Weights of a small transformer language model.
Training: a variant of Muon for these matrices, 6739 steps.
MLP neurons of a small language model. Each row is named by its layer, matrix (up: input weights; down: output weights) and neuron, and shows model dimensions 16-111. Each number is 128 + 32 x the weight over its row's rms, rounded and kept within 0 to 255. Numbers have three digits each.
After each neuron's rows, "fires after" lists the tokens most often just before its 100 highest values on Wikipedia text that the model never trained on; "fires on" lists the tokens most often at its 100 highest values on Wikipedia text that the model never trained on.

L6.up45:133121127131121143071112116198140099183145142129124190159134107133162094133094148123118064191115133091135185122099187142104091122137160117146148142141141046125137180134085151087147143132088145060147071089153108126124122108168137103132099128152056078186163202140083148091173118139105166154
L6.down45:154095181134116066183091115086160093120152136131063117112070130124123129131087183195144166132054101148154148111159087088131132196160085155140107109156118158154120075094159123102100099166175152171121206110123148150132112133126188151130151103145187153102142105143146146106077100096090130091
fires after: " ", " V", " vi", " Vi", " was"
fires on: " due", "ot", "tro", "ol", "que", "et"

L3.up277:095128129118140180130141136092191146122145052165107072096081131157101076108090099167116138101141137117111161105165054082112134168089188064136160178126131158156072094132126169129154147127139067160154122086119110115121058150145127099146139189142093211144138139127133136136103104193185113104
L3.down277:125149108124115101118074096153098155132114213112136151149122096109164159148130110140146149142152113145156133126113172174142167095122098186093104099117116109075196165137134065147125095138133178115096094184115129164154184146094071183134136102076204045104119102173099136132148170067096137131
fires after: "d", "|", "|---|---|", " re", "---|---|---|---|", " "
fires on: "---|---|---|---|", "fu", " Country", " career"

L3.up283:118133138192105075107091123164152099120097151133104202122108110181139104119174105159156155119138125148101158139141113141037179130150136180120141103151143162080138091144096162138120182112113158067126135201089127111159073095104152151117189084156140155205106139184150174124070149147095139159
L3.down283:110103166154148186134156185124075165114118120127094089151156132075116125149109135121108061132159149101123088130144159104154072080097097070198152124128121079178147148111132160114161100137136084160131158074150127167097176189137126154111066136106154110060111105100132069126194132104129151094
fires after: "le", "R", " E", " W", "L", "ro"
fires on: "o", "ri", "a", "or"

L3.up667:170143155091064127133045160154130171077149080093106129120149136109159119154036093104165114147059101114114189081127101109118141170111170105112060143175093082055098123170105167157127112092156076144190126161143092128137078164133142135096145116115152113113104143153127137166131104134164142152
L3.down667:058072121114198124139185111138107078095092170153111125121155119151070096124208115115125136123205133117110099075121112155177125063165100149091168060100125134126153165102145150113106133118112163129070156090132105155175175076130166127134115131126165139115141088140073058104112085131164120128
fires after: "D", " D", "d", "cc", " Ad"
fires on: "on", "es", "-", "min", " Jan", "re"

L4.up514:117129148096094154139133097153151172088130059111142117138074104145150124159172084106188158131101146115138108111162083137118117178156152108073167118133179124157164112160071121123138129156103142135138069081159146164154144080100071140208157132145152105158152088104153154127093144103076163135
L4.down514:152155082212206072148144159109146105142092129143145117145155123098125161079084197085066122115127109169161149118103177111164125143122135142149123113132092158089074154099151145156127116122181118119129152141110078133087106178161208142069116114107145170152100188152133136167122147162174127125
fires after: "ba", "il", "a", "ol", "te"
fires on: "ğ", "y", "e", "m", "g", "st"

L4.up161:136149159148177105089084192128180126198168125097154159137090165117100086116138123131164115127157146134130111128167113170067134071196131149135121098151123102121108142114107114129210101160103126131170139155141120134133085143056142151137096087130148142114141159119114138160146164169061099131
L4.down161:126132135090121130120123137106163178116146173153124105140129108151185162111158137190104111147074100088075116145110144095139151176115147146092129152110090133122097089108157134149092135087121142133088124058113166130124155134122089111096163151142122110112135104162138092082097130130205142163
fires after: " I", "H", ",", " P", "I", " Pa"
fires on: "hi", " it", "e", "k", "f"

L3.up196:136190169143116104094118156134204096137151104133119089168133100162112079139092071100063150133185076168127086051174113160148106160164133142147207142131175107132122108138152111157079110092114127158104085143109137136131114154070146122086111132092135130063102142143083128144152139139102121148
L3.down196:121063104091194147154152124113102131097138165166167164138134139084138124144155155140201139137079171101138148191098105114101181088104117101169051092105093143118115137065097137093121194164172152111118183101126141123096129147193086081106138071191147093162124135187136153093128094162161131170
fires after: ".", " K", "ar", " Har", "W", " New"
fires on: ".", "O", "ri", "be", "re", "s"

L4.up529:147124056143112049097125122081104104184114138125162147128161097093070182154116067099106099172191131111153172160129081083140103178136103070046115131158081094096111135236062185102116128148130090149164081150130137117115101136140154174151139144128148179163104180104164154100101123138098122148
L4.down529:138146126122112149096157133171142194111165083142090099136121140169169132075167164143173129068102081166138116095136135160118082125145127174182140086132107159120078153108197079136172108110139155108090184089177098134104151149107118117094092079112128065114141066179116108174133143139178100085
fires after: " st", "%", "le", " w", "gre"
fires on: "udi", " |", "o", "vel", "e", "r"

L3.up570:084075087154152097182109119087080152122164164133126108127133146087110167125186152122114140114097125157115118162182112152111175084082138136130121058091115109145155102146112130027188094129124119068128090130102134123119170125105145091140131142118134137144134096119115098121139163186149120167
L3.down570:156159142106116137118148131132180122129052113105129131093123124134212091133081146116173129124145114073152150119115091068136103195178125114184119177106151134147134117136112129198038173164110137182087213138151105136145097097131099175132129155132157134118118122130102125154078076090144160081
fires after: " we", " Mo", " We", " be", "ite"
fires on: "al", "b", "or", "tion", "us", "st"

L3.up0:143146084137112131097112122143125122152068135168151102181159115105078170173118125108109158146159201146113232135115105123120061162107132137154118148163108042136125122151127095136136111108077086110086159086140158174168177120163093090119127181111099117129159143192094118123148101155172134122
L3.down0:153133133125134150151164122077119146099146133066086146114136116130194138099189113095141124126120095147199052127113170159107152106192078056102183111100143178125141164089159146136114176126173140109125101110084098119074148123115153144107171093174181102128095097070157111132117172123111139116
fires after: " Pri", " p", "P", "mp", "en", "port"
fires on: "n", "ed", "e", "ul", "in", " War"

L3.up706:095098085148090101090073143065059098130150056119132186137178123140121079137131089135134128091153134132181124098204093116167101140087159115106100103085127146155162088178133114103109147151151128150099098152128114147125066096120108120145154098036104102194168149151139091072157123169111132130
L3.down706:167135162131138155131182114175152165100125181151130062125122145054103186124139107122165140207105116115092132164021146115101164109138085182161171110159117108097078135135127123147155061135146132106123131108129129128141167151161134078113180146167163124106107133157174096113118126142177120119
fires after: "at", "and", "nd", "t", " appear", " T"
fires on: "s", "ur", "el", "all", "o", "our"

L3.up615:118127157143176133160116088143138150087106095126100091120140115166081108172098093130114071129195110149120129164103129149115106161249056132150144090100122140069137108155193097174141156154105101120133126100109137118142083113135192111151166101159165125082094093169094103121186138129142106144
L3.down615:133085135080109138148155190104122120151131132140121167180118104121149119134124148119130149097103161092107139136172138122133129079062168108101104125174107135228159142100091204042122157111191166138146098138155089087086151136111051138097081175107126120130183162120148166153102099127180148078
fires after: "|", " C", " Ch", "R", "L", " L"
fires on: "---|---|---|---|", "o", " |", "O", "ie", "a"

L6.up202:092131109153125123105134142099114157161162135150133168168102122106127170126140098133077114121155065089134128093155144164140167153090134114160091095156185225073149144065151095113149170162173172139143124148092106121128096143147186117132118143167103099123122154139158119117141154114157052080
L6.down202:119127071101137109193096116132136092103090151139146151129127090103145111107133130107179092137107189163106074125142154136143144142165070155085131103071166107095164165202115109161185113107131104146134162097181129125200116156122075153090150167126102167135126137131104121096123087150121219135
fires after: " to", " may", " can", "ly"
fires on: "ur", "or", "view", "pe", "ol", "ric"

L3.up53:156097140133110140105149167108113085177170150106097141092181139097094150139117129135167118160073088096118073117105130128104089153102159133112071139158174144169102118168182138150038158120154156131102055144134150111182113185127151106087147095168122117160087130165163089145235144125099159104
L3.down53:108155136139129078172117117108133106084148117098143138143103135147185097098107115123099133114188168128102154109122128134170177128116131104149162134110076114077159109093050128077204104131090108127108147128110128099099128037123142103155101159103103130102198102097108111119054095146209107208
fires after: " M", " ", "t", "ra", "or", "ri"
fires on: "ed", "un", "ft", "“", " Church", "s"

L6.up596:033129140156144154164155122099108124172186106091124112152097109074167073117125128185134113161116107143124154125158105174120126150109120133160119119122154194165131108183134103099144188120117132127196095127081091121122098156124173115188140124137147138142117142029122079108097096122118104082
L6.down596:182136089094072136162089110113130117097085166133160121094107173090084138143127141073135102097153165159080117145066149109132156122158113136142158107102114115115096072120145113077160131121196117099064110115134173108080082113184126091193112150091153190093110177103131145160133132119127131157
fires after: "s", " W", ","
fires on: "ur", "hi", "u", "o"

L6.up744:100118095099135118133162130152190069152146154183115159124173104124124135166076130090097103137118145132107203134121155127120127153048142073142166156155139107143182114116095120174105105102126160134206137109215215116141176117106152120128173121043183139149123141111102150120142125147120147148
L6.down744:181124131141155089139094107111103094097108148090158092163077130170171129078158092183153117117111131093119124102101124162146102148172083188080076131094153154122050138163096154076109154141093105050098116121124085120181092112173107120183126169123080169178125126177110090082108120121103081182
fires after: "\n", " R", "."
fires on: "\n", "."

L4.up219:150169107173088157108163072072139160123099124168143130108149154100096168154119170103048146095144054159158142113107054146085088090135138143043144139083125127159089044181066134154145075136118126105171103093176138094157133077121066155098116051158181090146076121134114134082131113117102118162
L4.down219:131112153119122076099085183189090117107136126102095154131107123104196129128129131105176108157091160087110098148172179101136158162128104085220101126183141111121136211116133146122076162124146098161094082150095110159118116114134177097163132210074094233080135111131130139157112129127145136103
fires after: "re", " 19", " well", " pre", " appear"
fires on: "s", "ed", " as", "ver", "e", "duc"

L3.up151:173113108149111111084126108088135128072112147162109117161085136111117120151083093082161122149108104139102088075116085123132143091171142071127148113158150143125154132142142162127068139161109163140131146089052107114089142111225142125137116180124106067155090156141162113097114080154136095091
L3.down151:078116126125090120194132137192108111154122091105180182096175113150120146082174123139111095086155151096143165175117140098125107139113142175096131154060123149114059130121135132148194111105136130103148116175197164168143153123101114129134162072096124167098138140123095150123138148108094187156
fires after: " at", " join", " kill", "par", "com", " ex"
fires on: "ed", "ten", "ent", "mon", "ate"

L4.up607:111096139101116123093136111186103086123150093133131167169106151125109083116166154084162157115144122105124158101087115193099133064171226131142155121121116131106066110101117135137136104047145181128123083151095186117062136124108144160100156113143105160139173137103139130143128088129130119078
L4.down607:142149143159154162146132219136152114110121129088108136086160128141136203091150087150138124103137132028109102150184100167107145158088100181128122159126107170110142145132177142163124170127110138147176200144087164090155201168069100154145173139135121147131086173147117178171142140127125142091
fires after: ")", " Ca", " I", " V", " Pat", " Mont"
fires on: " is", "ri", "th", "ill", " was", "van"